python train.py --num_hidden_layers=10 --num_attention_heads=6 --norm="layernorm" --positions="learned" --qk_norm=false --bias="none" --tie_word_embeddings=true --init_std_up=0.0272 --final_lr_fraction=0.05 --batch_tokens=[8192, 16384, 32768] --doc_mask=false
MLP neurons of a small language model. Each row is named by its layer, matrix (up: input weights) and neuron, and shows model dimensions 16-111. Each number is 128 + 32 x the weight over its row's rms, rounded and kept within 0 to 255. Numbers have three digits each.
Before each neuron's rows, "fires after" lists the tokens most often just before its 100 highest values on Wikipedia text that the model never trained on.

fires after: "m", "l", "L", "n", "M"
L3.up243:202118144122133075098128134146107203148128128154103120149178158124194103082119103159073120124126175087127152169129156113134127112119104183101132127118152099102177121143169141075111074139166066041127087070133102181130151131123099171114114156092104124097104142167105180126176167129117097148

fires after: "\n\n", "ul", "opul"
L2.up944:142164151077126155104122064073158145145087124138178137121095128091138175126156115124143126130105155180140174118133098156128138097110104128146124096076133101112130158114118144092144144149090148084147167093158131156123074057170085157169141184118084135108071122093173095111107168117145137116

fires after: "| ", "-", " "
L3.up894:090171109147091110180087168119101164135104135084141137142147177211118145133110102142122163132083112124135161101128112143117186119126162099111121069103137105076135143160131128118110123062136134133159138084099175085126136191159092141133097075127110175087138179084113154187175173112165168120

fires after: "as", "al", "at", "is", "es", "o"
L5.up741:109129116105149156112150181078103096159223096167170134173161194148150156132087128142112079145181126112136094123145093181071121109098154155144106172125144141050133103107143146149175111126133144144128127096121050111126149083126102161115124185167127114115152095117148126147133152158166092117

fires after: "Th", "K", "D", "Sh", "sh", "d"
L5.up188:138107147146156089193162109108141126131091115187164136164109165159165135125137149146137126076090161118146182103123129135159083179124138132129162116120150182073087121112120123165178080104156130125160072112195156082176136121087101116174148148141145103165117156139140112141122160126130121125

fires after: "| ", ": ", "(", "from "
L3.up75:145157116105196158162116119106191086022142145105116116128120130150129106141107136128117129181082180118099114088109172109087147090123093145086110080119159170166098157099171118092112122117096097098146096126128110176080094119128114130157071137109094168081103099135146173129129080130180125165

fires after: "ot", "stric", "at", "ati", "tic", "ic"
L5.up206:107151089115192190114151215132089084093142151170125119100088103150166139143149156166133190073145131123109115119159155091088141182159128090098171057101151113181104146090168111114110121088168153155150125182134100111052126131127124125162107128103123129141131139156061147181137120152142120179

fires after: "e", "f", "c", "re", "s", "C"
L2.up145:147106184135141103201106113141106088140089128115117158133170124144111161101138052183154100116119119191191140139117095136129133160144136140098093175097064102175172140185141086065119115084110100152201098195130160129070059143140133113176155164133156129113155130129149137118121122136131138109

fires after: "l", "ch", "s", "st", "g"
L5.up593:109129091051152129190103093105130143134140104066132137164087074073184107122150098197143141099126099129125162126145172150108099119138097144157147118092116096145070116143126142110145162156116146174150156109074160141119165132149097164104120171120129082170126133123121074225123115124167159134

fires after: "U", "C", "A", "S", "O", "c"
L3.up341:115072199152131128107123140168133190084148148112162085106152174138088092202109062144161101164056166155144162154136141098105146164120087104078117189142152118114159173145107102116112094100131100142066201130122150152108145147103121092096141117092153134145160174176133150124122128144114089171

fires after: "Y", "L", "P", "n", "Ge"
L2.up158:095094128119127175129086107200094166138170143172070112134103063147109132105119147124097147126120126129146145144124133165126143148141170131118138171106123141081141116151141165164189171109177090088106104104084087096137142158145124155151133102168093124136089187147132115131040190178093127086

fires after: "\n", "\n\n", "om"
L3.up779:155145116090109158167129070083139101133099138164119105137105160125129123126091071129131139134116108135160149124075207087088138077094157109109133150172159133129153144088168130190158107111128100129189053090077148092078135127105128113096095124138152192059119098164148152177131081165133102125

fires after: "O", "T", "E", "A", "P"
L3.up512:189105201148082185095123139151109151182117136100136119210078091123094127133164089202131139130118111118144164093124148182077082070134125147115116158125121112147150135167138115112123143105143122101126169075089133131148141141170080111110147137097166133151145182151157159164171118176140192180

fires after: "(", "b", "F", "was "
L3.up238:146083150138056132102128151180095151125167166096079152063133111144120093141137105104106174142122137120136138109115133235120093120132145128185112136073142139125100043121100098157153160080163179117084087145118130160123145142076126113139072115117195090142110161162079089093099111147089134090

fires after: " ", "| ", "the ", "1 "
L2.up440:169080148099120139133175184086117144162080072146122085176142155112164082143069114061170115135053167110137131169163149140085156141163103104104080129166146099167117137121142113194112187116073141100096129110117087144065144122106129139127122116127155119138186158110102140143183167108163118076

fires after: "W", "f", "D", "bec", "N", "d"
L5.up409:123112115097119131140157083196142133054118104171143077148183110091118100197093071140188136090097162166137134078162159166138120149140132148145181166081135115109192148115091139127091161112088126119072118136232141127150104155114104096125143133181097106136106141130148117133149154151163152119

fires after: " ", "0 ", "| ", "F ", "W ", "1 "
L3.up144:148193125147119103127188120147109186155165171157142089130197152100189100171082094104132149154118142112138163113144091090130086051193092048092139119132162095144147133197133127081080173153110134176100123119134136193079131097095076130125058140121167089085149114121160154147159138128106120122

fires after: "P", "in", "M", "S", "an", "per"
L5.up350:151187158048159158130124125141149077137142102199145131160097084130121114166161121046136161138095116148130152108084128155175165079130108149134189141122165120102142140151101180124117155123154072087150137129136118105173153066112207139116119148128156140069156165116140178092147195131173094109

fires after: "c", "\n", "g", "t", "ro"
L5.up194:138145152137184162122124182147157210128084113124126095087117109096138123161063080154142043113130153090141129047150135099138101110186178167131137174097128147075085146131112102187111131145161137129141093137121126087125139056130096078125076126125097139185175125140111090170109121142207113116

fires after: "==", "===", "\n"
L3.up471:155167110140184114122133087119155078087088109137106140164113083184114108101138154176132061144150088073134150166100079101130102138157125188050067153113117108116142133117110066124083121108151087154134126155111103041183169151122174130060149120121106123085122152082158170142104128175139120055

fires after: "a", "di", "pro", "s", "t"
L2.up530:146106121138203155139156117091131103165084116163078187124109097141179152146118115151136151130138127174133143135137105139183125075130088134189154165107097089133097110115101146123143138118125123138162170126102072074168112123080102172085129126051132127154182073124119175127169102120184120108

fires after: "comp", "Gr", "P", "com", "p"
L5.up955:110081123080150207099094045138123134106168126088162121132128113098153091140140158160123110155083136099112144096139151153055137147154105185063150187165061122080173143112103172148099156148087132135140118188135107164164171153140068150136158159124070177137109144109128108116105063179082101126

fires after: "'", "S", "C", "K", "U", "M"
L3.up498:107163195137170136086119113182144133148147117165148123122078186132140170129083123175148146141111123118087210092124156107156152180094133132065113205151193072061137085125136121142151157153142094113095161097166186072123116162114109089115142093120143126149154145141118102090142114113135139182

fires after: "Gre", "l", "el", "re"
L5.up359:148107058114103193164105218136185139131134178165182157162095123133179149147136097147145134106133112144116103122137084143158138136160081174086126112124148124099115109090158136170110029159104162156140167163055144108193122097071157105097117201131108137113095147106200154178121125101088106174

fires after: "B", "M", "l", "R", "f", "W"
L2.up483:109147169121106102202106107119126126105166113124156089131107111118060144143125068101148162139156140056126138123113096119141176104144194134131178205109142156107134101118098086150081114133100054103130117156176117105182131121146103120138134132141128147128124161151166101137156110116090085126

fires after: " ", ") ", ". ", "| ", ".", "-"
L5.up393:115135135142136168109156160158136129175136142122073140118127098074130134149158154146148080158096175179102092153116116116167171107145192132130094133144097151105130176060139168130123088108094086095138105165206116075102161149121168154155110117093132147150085187135119141161125097117058136181

fires after: "de", "c", "d", "f", "of", "n"
L5.up63:129147145163137079173160131163090133092135147211027147136112159220146113121125140119121087132161114086169096141184139148082140145103082137158087155080144108144131096089143183124143114161084140154126177068120135149103124110117140130122097111145053103135166150140161162102099076165066147095

fires after: ".", "S", "C", "| ", "M", "D"
L2.up489:162083143154148157156162123183129106166156173124124135088048151141180077135113074167105065149007155116137106117071062090093104120102151145099097118199157128138120185099144144110120091146165096158149097140190181121097114134122103116146131085091163116139188107090143094116118106126116114142

fires after: "el", "o", "od", "ol"
L5.up381:148130130126090105162123131121124121137154139123070161108120158166118109130097135132195136138109144123124197122121090084115142146096162068117098139096151106092132205087069104202196148119103177160125090180159066119111065086080125128146135178047119094162151142094122181135171103144112137126

fires after: "es", "el", "s", "res", "ad", "ail"
L5.up845:121151049132124123210134127111124090105150184164115202088177157161096163138147153125163096174112102129082142066112144084154122146071112103110117137118089103122086120114120145091144127125130138102060049183137102109150102106082075144123180100139102097091100135136141168135105198182135151127

fires after: "A", ".", "| ", "I", ": ", "/"
L5.up241:106126142120111137105127143089150176131126180249062130142145130093167093166139177136172138146124129148135186159199141110064077132111115129132123086128125131123125155112203127109124125136124075119052113128150190099172131116122131102112174174184105150084139075058105076108116117140095150135

fires after: "\n\n", " ", "==", "} ", "q", "- "
L5.up267:159067158108135151181097111159152113094130148105150143147136169184148140172070205149122179079125167126169157148141133035105069159094108070089138141123187095116109128114131116129126122044153130140119075167130168104070112099087175095128089152146131079128138146124181084142118100188123121088

fires after: "d", "D", "in", "v", "An"
L5.up25:093088141120142136182117127147150163090186177141064106146119083079132098115117128129127168167159183144165085108120063086153134126130142197172152096047015151116183117086118101148131147138140101132124155100126130061159109169104125071163165144118111136125114125152119179150172147094126143187

fires after: ".", "7", "0", "6", "8", "5"
L2.up387:113187091119189173106077127076125088215155057080120147167074115129184159179113052136183124088112116155131121122127061137138145135164206100096189159135107108117105113133108074141075118073130178145122142165125143138166076110116165180151118138140090172169159157172076118137114121128075136138

fires after: "- ", " ", "″", "°", "Co"
L2.up705:117114132149158122132121098152093134143151156152122068156117079154193126172103078160111128066103193096103142150201133118124124095057134119109139113117121164084133121155156099069144113048121142118116171185131103120111111150147154102171116129193092137152118151129151108111113125139164055095

fires after: "M", "K", "D", "m", "W"
L5.up305:148102086164131077137141134112185128126170124106111188126179136144155073118149082139160192117119112115103142128093177107154139124195151119099171132131173110140124153113146094149135123080079094108161076072139125149133116142137124107142151154160095109032101115158158064157171139139095164133

fires after: "L", "l", "Cl", "cl", "n", "el"
L5.up778:081152126164110178152154145082185112150121176091143087116151091122147110149128092157126066135139135130138099183137112155139065098153109119187096116124130120166092170066120191173190165128107119137139131097093189096180078160104098140088147137112107134124115122146140139177088150129099064072

fires after: "\n"
L2.up519:088123104167202152135117106127204124087107143125079116165126172122148116126121149087176110087145096139172068115106147176187124076157082136097087128132150072143170129129140077112127111158128159138122128099109104081135178097108178116154058108137118188109124131124164095084196112189174129098

fires after: "R", "d", "w", "W", "st", "m"
L2.up337:135110090140106163106159064177133145118097132118171125046111141193139139171095126101123152166114139166099144157168160196151100120175148150148109114092089104166115095071189144104132124125158167115073161074167097154118149134080099105128139171120117089108152173123115168139144156125088151136

fires after: "ug", "s", "ig", "rig", "oug", "S"
L5.up6:166146141104118091157117217106139102128112139086134181164143172202088075089101113130163096169127122097162170132113129114129109143112147110141113091126062119063133115128151139148149093120147153099097150100108159124150124180125103164146122084148083115096138171134105145114121163166127219145

fires after: "(", "was ", "0", "H", "2", "1"
L2.up366:127172102087119188121112173144102086162157105138040165104093182132096085177093119093119143109070130159171163118076102191129178097110166156110135140137125117162166122149201140165131128134127116058127089168129150161096130099144157172137080152101116159077144185110057088085127103111130137127

fires after: "| ", "—", " ", "0 ", "M", "T"
L2.up260:073131119130161105110172160125129146097118115144131074099157174119122148160092147106179160143107181108126150103116121127121090056206153072037127149133161094128185196117204084158124154155120130125098108150139143110159119182159126148158116118143136103123096104119143175134139075137124106177

fires after: "\n", "\n\n"
L2.up528:139115102140139099143071149116091130090129180149080116136104061190174102143100153152097105094135113149165117157107109118116121112215127140102112090115158105060104160140137106099092055178098172087096100121107099072186153176118083164173089103128139124090156197115205166088121109186100106138

fires after: "D", "d", "R", "es"
L5.up363:110136181089150122173209142075136113183106146170166135143142123182095131123121109178081066141085129200133168082119132099134097138131095172102149151098134098092152138157157135093128131162143143146133132134178141089178106113081105124109111118155122134190121130184101113084189173121078100094

fires after: "\n", "| ", "- "
L2.up562:153165120112125133179124152101118179131095138165068157187088128076155143195083065064139127141105194123090213138147137078085130134132190148105169141148155135122129135122101104127096160120171170111184110156147127108059112163116111121122108111146136145158127079137137104147184124206191156115

fires after: "Gre", "Gu", "el", "enn"
L5.up948:100175131152114115139108150092159145103186157119163126088075113154127138143151091144090078102070163155104133178153054156153109146112072155125092137117156101181125122109204091132153113146175126140147122124079142116136134093111132146126129112100165110170162111155180169161118161158011163154

fires after: "as", "a", "es", "z", "f", "y"
L5.up644:125091177128126149147163120081120070155106099079129076137082162164096150117186079182089158145103155147083113134143106143105099143121130183111125193103099109072096159140136183193162108147128139131158121052082145141130140140102061154127118195109132097169081156126178099121134115115116124144

fires after: "—", "\n", " ", "1 "
L2.up271:122183151113213147118157160135181091113158129136133122135104135075153163121121096142151097111125177177140091088161148077170050119113116134110138091126241072160167182102151080136097167137154151146085059094171131102144129151150175091147151104207093142124137126112129147139152084150107129120

fires after: "\n\n", "Th", ") ", "th", "enn", "H"
L2.up123:139168138103136087099148111104108172113072146168145134128138132122116119078141127124112130150142165111129208097122123098145131112109102127130110105078141132103150143142090097080165096180172166109141119135172106101139066190088080104180166148193157135115119085139117138131098161159124081158

fires after: "\"", "k", "I ", "'", "K", "—"
L5.up124:107160166134153140128138139125087116125102095133183145113111154143124080115162117169120147123122107124176129121129098156156072107162150132136115129109108160159153101119151120139188061143145125124125131080127121118100169133103085062132150107157118143150166152142158104073153076139109133182

fires after: "n", "v", "p", "ent", "d", "in"
L5.up692:124108064100187099145119112112152140138048138125143143080102146133165130152166140095105143144111143117120129158103108128147107183104132105187196109112076080111143161111156134103113126088140125137126140092112116109175166196110102130097159080118083075129139161125127154162127080080106105092

fires after: "T", "A", "C", "N", "S", "I"
L3.up921:064124127136098112126116149161124114122160218162078102128156150085117122147148099106083165124113118110098170121192167148121148145137151142124194135171109114137094064174174132038111160148154092100099171138129133124090135081153092081112117134146075101157146162103127173171118198113139180148

fires after: "es", "us", "res", "as", "os", "is"
L5.up378:123151181169180127172184116149130181107152099099116152099135133186121088084137113139147127193090122106133176151157145110139152117083208095099160159135137094137117147063167133095140054131129143130062135103123139100166120152146078089119126170124158071143156148154116154080088168144138128173

fires after: "- ", ", ", "\n\n", "), ", "| ", ". "
L5.up765:077132096113111116128146111046073177124104152158094124122114183079140054180127176111145105135123147133116127140177095102073172191125110125095137158103091173147172120101151179105169147150133089127152170098078149165151151099125150094128170148077123103117105142101109090127085144159179083154

fires after: "\n", ") ", "s ", "\n\n", "\" "
L2.up570:115084094159140164155116087133088180144143169125130108090112138132164106069123074099110140090112134120193065144074154097156142099187131170133134141117078095079147114114140100116147118093149188091115102118090079130104161120075147166104070073110184175102147146104208063138192169154123164134

fires after: "the ", "United ", "The ", "Ger", "201"
L3.up52:094183099142153133139097126109165133153178145074116137127150166155078167136156095147146164102114140124182129154129144193125085162140110158094062128025116141153150128094084141166122129180087122168097106101176141120174127135137115104077180144145156146146102182094099125142130118118113154196

fires after: "s", "as", "di", "po", "is"
L2.up384:098158069136197132152089131129131083136114145155084102143099118132062115124121094183152137122065121133094122143070115088089152107148103066182156162097123100085162166151127103126140097105098151138139100129142090051199165146130101117136107122127092108113135131084187170109112148132154104140

fires after: "t", "th", "f", "att", "d", "1"
L5.up155:140073117163151083154136145183127067139132094136109146116067153146160076144082138152171073165097052077165184138158108055122113120120083133124095110112124098084121117126184141163148146188160134167139129127111175133162092128026163151192146129159098093117104156146156111102103146106119121107

fires after: "| ", ", ", "(", "the "
L2.up696:125134121084181131173124106129140173121110090148107155128145105179098222097115142117142195130122145120161112067080095074135139161200159140079123105115165110114121146099120120097149161130083077079092095151164077179130140146113120109111131124131127185103136106142158146107144143119136098121

fires after: "i", "is", "Z", "by ", "iz", "\n\n"
L5.up86:181114070077130117094105142112108125110177111128054085147102106151100117125119193235114100127142117206096115130100157160098141083114072139116113124157159088084133148187086086102090087209168176104117149093161106132144085120116101155119148172174116164142143080107132104123112142127154064168

fires after: "| ", "\n\n", "P", "is ", "comp"
L5.up887:112070138078137163151157116093107154083081084117163113173100168110166118173143160147149107142140129115185094086148150084080081124106174115147072175163117097117144171106079144112115137093109083083153147107135145126140099184081157127188138096106099149107144187125126077101150129157134133122

fires after: "o", "el", "ra", "ol", "a"
L5.up187:129178161111129067169162136134104133160172160156113131225102106126081163129052148115127121099164172118113160127167094134101137093122181148135058112190070090116071173106092110150139107122153135130099166152122065138097116078108125175111176194086061208151122157130157173083131122105153158102

fires after: "ro", "mar", "Mar", "k", "po", "b"
L5.up784:122149118086147121123123144119135157128123209194130120137112171070133131110194170128079108132124142143119134109133052137106102084103137126139126106087204082088077119089146156078159108084167104086145116157050076157091094084137131108098097189132133128148112125164126119162139145178109086174

fires after: "2", "^", "(", "D", "1"
L5.up511:098105123128121086171142136128156180135078093123079141085155146110091098129163055116206118196144155088148198178116106111199141168079117123123117139145158157129128140133109144114119197118172156136124113150158085158138082157117150145122187128099156072121110165111105115092107153140055187125

fires after: "Af", "D", "d", "und", "sid", "et"
L5.up149:164085129124169060156123113090090125129114155133132153166158137090138138103140146160102131115130174140109153072123124117067110209123106190175131104111064078078171103109135073081157105105102112123130207114207135142127101133159076152166140136137176175133078129169083103100148126146124105133

fires after: "| ", "(", "2", "4", "15 "
L5.up758:158128145098157128138134143186065162153125126142139131120119125118120179140058112096138118066160162177089116076133132127137085077171130129140140108127146158133129125114124038145162134156126122107149079214117075171143117115117110071098160143123147156132171163154131079184146106172102166188

fires after: "m", "M", "mar", "Mar", "il", "er"
L5.up895:076122183114113159157098125073165142146185110163117157202105179134150158135097092178185133146115146146134120167152115075177164117179134140131083131094138136085124138083158127049124094075156149118185066142095070147118139076131113102100090093140115119122110121157140116135192162134050147169

fires after: "h", "f", "l", "c", "e", "rec"
L2.up38:080146159124122098096100063123111168143144127169221078162148110118144058120103058107114116145147138127154103114121093132096103143078152173141094082094071189160078112087105057151128112128133152110153157212151091106111060121096109138216104161121142105161137112168140173160101152173094127110

fires after: "w", "In ", "in ", "ed ", "s", "st"
L5.up240:090167059076128097122115085119109137208098092091084104134095113105116084122130182115143119102117204113112107101185128115125106152139148101128139103076133123117147156132139118131121203148138184089166118148148132132130155189116074116134151106099101088150103116160130126126100151171168125144

fires after: "f", "P", "c", "s", "t", "y"
L2.up585:154146111084113167149174107131127109148113161145136132124153105162180134169068123123125089134097144092082097127132139101152146210127140146028188181076113176136134085167090117123034108138142125120111105141174150112058169126074118085132090126146129118135128157150087165129104131092141090118

fires after: "=", "the ", "The "
L3.up307:142141149102155151151147097158105140169144103080140160129107139126083130167154088084136087152076122084125098105145111156115097199217098134117084145131181054119146116072159109202179190188188061148124072135110100132190159113123118091167101128162130169110120153111101101150142183132122120081

fires after: "m", "M", "J", "h", "H"
L5.up244:149174072089131150106028115077132177152153125108147146174116161125130158115115062133146147136066127085074180108085153088142051136153151131106159085152082133139085130169158113131131102153112075068189156060124109172082119153113121181159103145135133111149149084151170130183173157163169121079

fires after: "s", "res", "S", "es"
L5.up332:128162068122142122134158150131061106130113168150064138192180162170097157112145152108143132176116120143109188116117072095104065192111172153111129104133109127134163088084175111144056091171111108103100136110141164082127138079106144144117169133165138097129193142136106185134084109131161099150

fires after: "F", "C", "B", "T", "I", "S"
L3.up649:102168172109125111123152206171070141122096128128087141070170164113057080163142088142109163093129107170127144155132137179094107158142149129100118146118126128102125115165137082129106140163105069155127157059131142116095132098107170158138130162146111149162134149136105085126149130101170149127

fires after: "| ", ", ", "- ", "(", "re", "f"
L3.up0:136159099107155077180153166121064126086115114125150135143157065158170147109154113170083191117113134082175155129137104101129142134108054103132129175108115139070141147154133121081129114137168112103154133170158147182103062118076102123177096174125121123174128126127197156157131120150136127131

fires after: "res", "un", "us", "on", "ran"
L5.up461:134131117144160145100157135114143092097108151158123158081109143203160130129107096159163151121133125107166156156108111100139101080136236086142123148138148157113106098179174146149102064095139126141135110193108130145135124146144118122113147149186145078202146165177141153148113160117175150116

fires after: "the ", "e", "h", "ou", "de", "H"
L5.up375:122129095115113096189131152157152125130213153154084149107146163140151101109164146094115113096163133097091151142117170129132154191163133050171096139081096096162121165122065101118128170158137098130127166138176156139112133161057118112082144112128138180096130156118129100133109175140095149182

fires after: "- ", ")", "opul", "ens", ";"
L2.up759:108142108066115125087131170127078178125155148149107159160127085104129130128203097165116109240080155172193159154132082148141137077170155132095087085101145096214143116098122156078063153091212081101102137164130115138111126081144135127153129175155084142155087160125136095120154109164113114099

fires after: "ur", "ar", "cri", "Ar", "ol"
L5.up265:128154148076139170151134119118117177108151133085119097152080073128126154144077095141151112148184170111146148148073071068172095147122094090105097181133123078111136128117102096138090136177122099153156192092150155142120189102088151179153157174093138130169112109130166105120112124104129144117

fires after: "g", "on ", "W", "On ", "l", "th"
L5.up707:095109085114144122184120162094113162064069085049112068127117101110149179129119138161091110129130119138117130137139170136162105100107194154121155124096164135110139075127174109144118185110141119127096070147134145037195118155184067154159183121100102076135081093125081103146199127135118132120

fires after: "\n\n", "\n", "U", "bec", "P"
L5.up937:204078093073123143076091096110159181096155116148160180145147118108133179159147058118151170129133162099183113236127158144121095108094167128119110177108124121163200181151076058099143104160084141066101077114133152109157095165102176154142085115142087134140111140170116149106101091155129104162

fires after: "\n\n", "| "
L3.up528:147174088079154117157136111138081160185116147203066081151088134125071130156097092152178168113092106090145167093123153081061139164125118110165136144172132190137190104161115105174136116051135123154137145098100138091062149168070135138068097081145142140074146114129113134135125115119171134087

fires after: "l", "L", "d"
L5.up348:081085106126140182109111118146172156159132195131054150128089128173137115131080140082099093156141142169110160144110141181149125126152143176142144171176126126135154111101134071086107138129162135134108108142165111109129105156137120157073173152114122144138149103122142087121149143164179125066

fires after: "\n\n", "ed ", "2", " "
L2.up420:168123095114110141166128115068123195129123133173142157126106144098122165101126078188134114111112134129068190103108109106186136129136143137155090074145229199128108156205174167111116140118133164129135127146135105071109122125125032212148123179134114108102087093100144138113084126135121097100

fires after: "1", "2", "c", "0", "8", "9"
L2.up786:165118085114095152075159067108136114184141154155123129072039097142136124151095063145123089082132107093241162119125090109141161173118130077077145114082081189154081087151145137108068162148175103112096139130118120123135107150140164120149086131186115161118159125118145115072114120117108192141

fires after: ", ", "and ", "; "
L3.up35:117098087119072153159105125106090131109173104141161076153082134080145159154143128157112104146127203138126135177084171117124197098126140097092130112119111087105128061158148086151168088141134070154115113158102099101131084091159054103117131158122126133150120177146166102110182113120153146148

fires after: ", "
L3.up377:127144131124068131165169130150109129110097164125118148158133108152126160151047131113113115094174166102125108057090173085088195076139134108142131132151152115137138111081102128171157121073137062193115081131095131199134100113105142046187148173119133107148062142124183126145177161169177097118

fires after: "\n\n", "D"
L3.up262:175145128110099111133183110110080163091120133099084140130093156087126151176168117120138132166193127138093136123099103093121126084162098200136100148142160131150161099179097170078139134145191121139115120077089123149155037138123164144045134093123145158093100112192106072137115165122147124117

fires after: "1 ", "2 ", "ag", "f", "3 ", "0 "
L3.up653:148112128072146097090149140118135135135095084122148113100198125105159129128126131098168177103166182152105187128106151107174070129149186106091117221113125151121153124167122162131106129116158111094107052076135162168109141090120148186097095115108163072103148145155119174128190091139101066130

fires after: "di", "f", "co", "Di", "pro", "c"
L5.up942:127133132108167065185141113132103136146122119098209120154128174116125132143094092181141110086118155130118107094187087180148106168190088136099102184067083119166086152106088119139151118127168158062150117131125136099074089171128045129186106140107126084133130098149162152127127121189133113126

fires after: "e", "re", "tr", "v", "n", "h"
L5.up858:097152090160126089176137111134116154123108187091133154085166128103106136165177137156148093086131174099057163180181098086139136138100154101154133140101004074093129120038137133087120086170106084148145168159103143177170145098130159114134162163138059144145174109158108114176165159158104139147

fires after: "year", "\n", "th", "\n\n", "l", "n"
L5.up167:139144123149094093117080160154120163098068149074152122128146168135170129143064152134114151154162121078139127145199207138112057107180187196139125084131123108088127109119073081117136145101143166113089085103135171137129065152138087123121180173139156135124118126146136090156134113161182122149

fires after: " ", "| ", "1", "of ", "/ ", "d "
L3.up955:139203118130165149150141176157116088122096129113111152098111094074185191217106100133146164110107125110134090169132163122171146127135083088052182115053151150131132104099180128129115161179140188126126149099143092098069125121070093132137079100151072150139127104142119138125133131103149119151

fires after: "il", "an", "th", "ar", "el", "ther"
L5.up199:084175089141081128089103116130094127107105089136147152163103123130090151106092142152166089131126188128095191122189137111158113123121117174107091116110144145148093109116104160160144141061156115130156141114112116082123178114118114101144079116113076089157188133134136146146191097161099122200

fires after: "| ", " ", "a ", "|"
L3.up111:125157119142120140147142113081128089064079090131124224157187120109056148143162172072200125113149124091130153121144132090114215146138128086068187093129138117100139053101109075084068151138148113129051131121141140117113142132059112111171136146163157137139130181160123089120145131071166126139

fires after: ", ", "fe", "le", "he", "me", "199"
L5.up776:124100092158111061127160142115143191156102106144186105127117180142166147133156103131063059106149128102102137132092172101143057169141118117066144186132120132101135092139159156162149152114105021195134096120120144145108123070155104115158156194113121225094112144081167109139133133112151089105

fires after: "is ", "comp", "was ", "as ", "res"
L5.up532:078120138081110140200137113108103162143170107099136165066136169121123089152108150145119127082158160087065104101184099109093053189148188127125167134111101111139149127123102198129108090117109122039104064127155136129144132130161152170116137162114072119090126138099141028067112144155162121094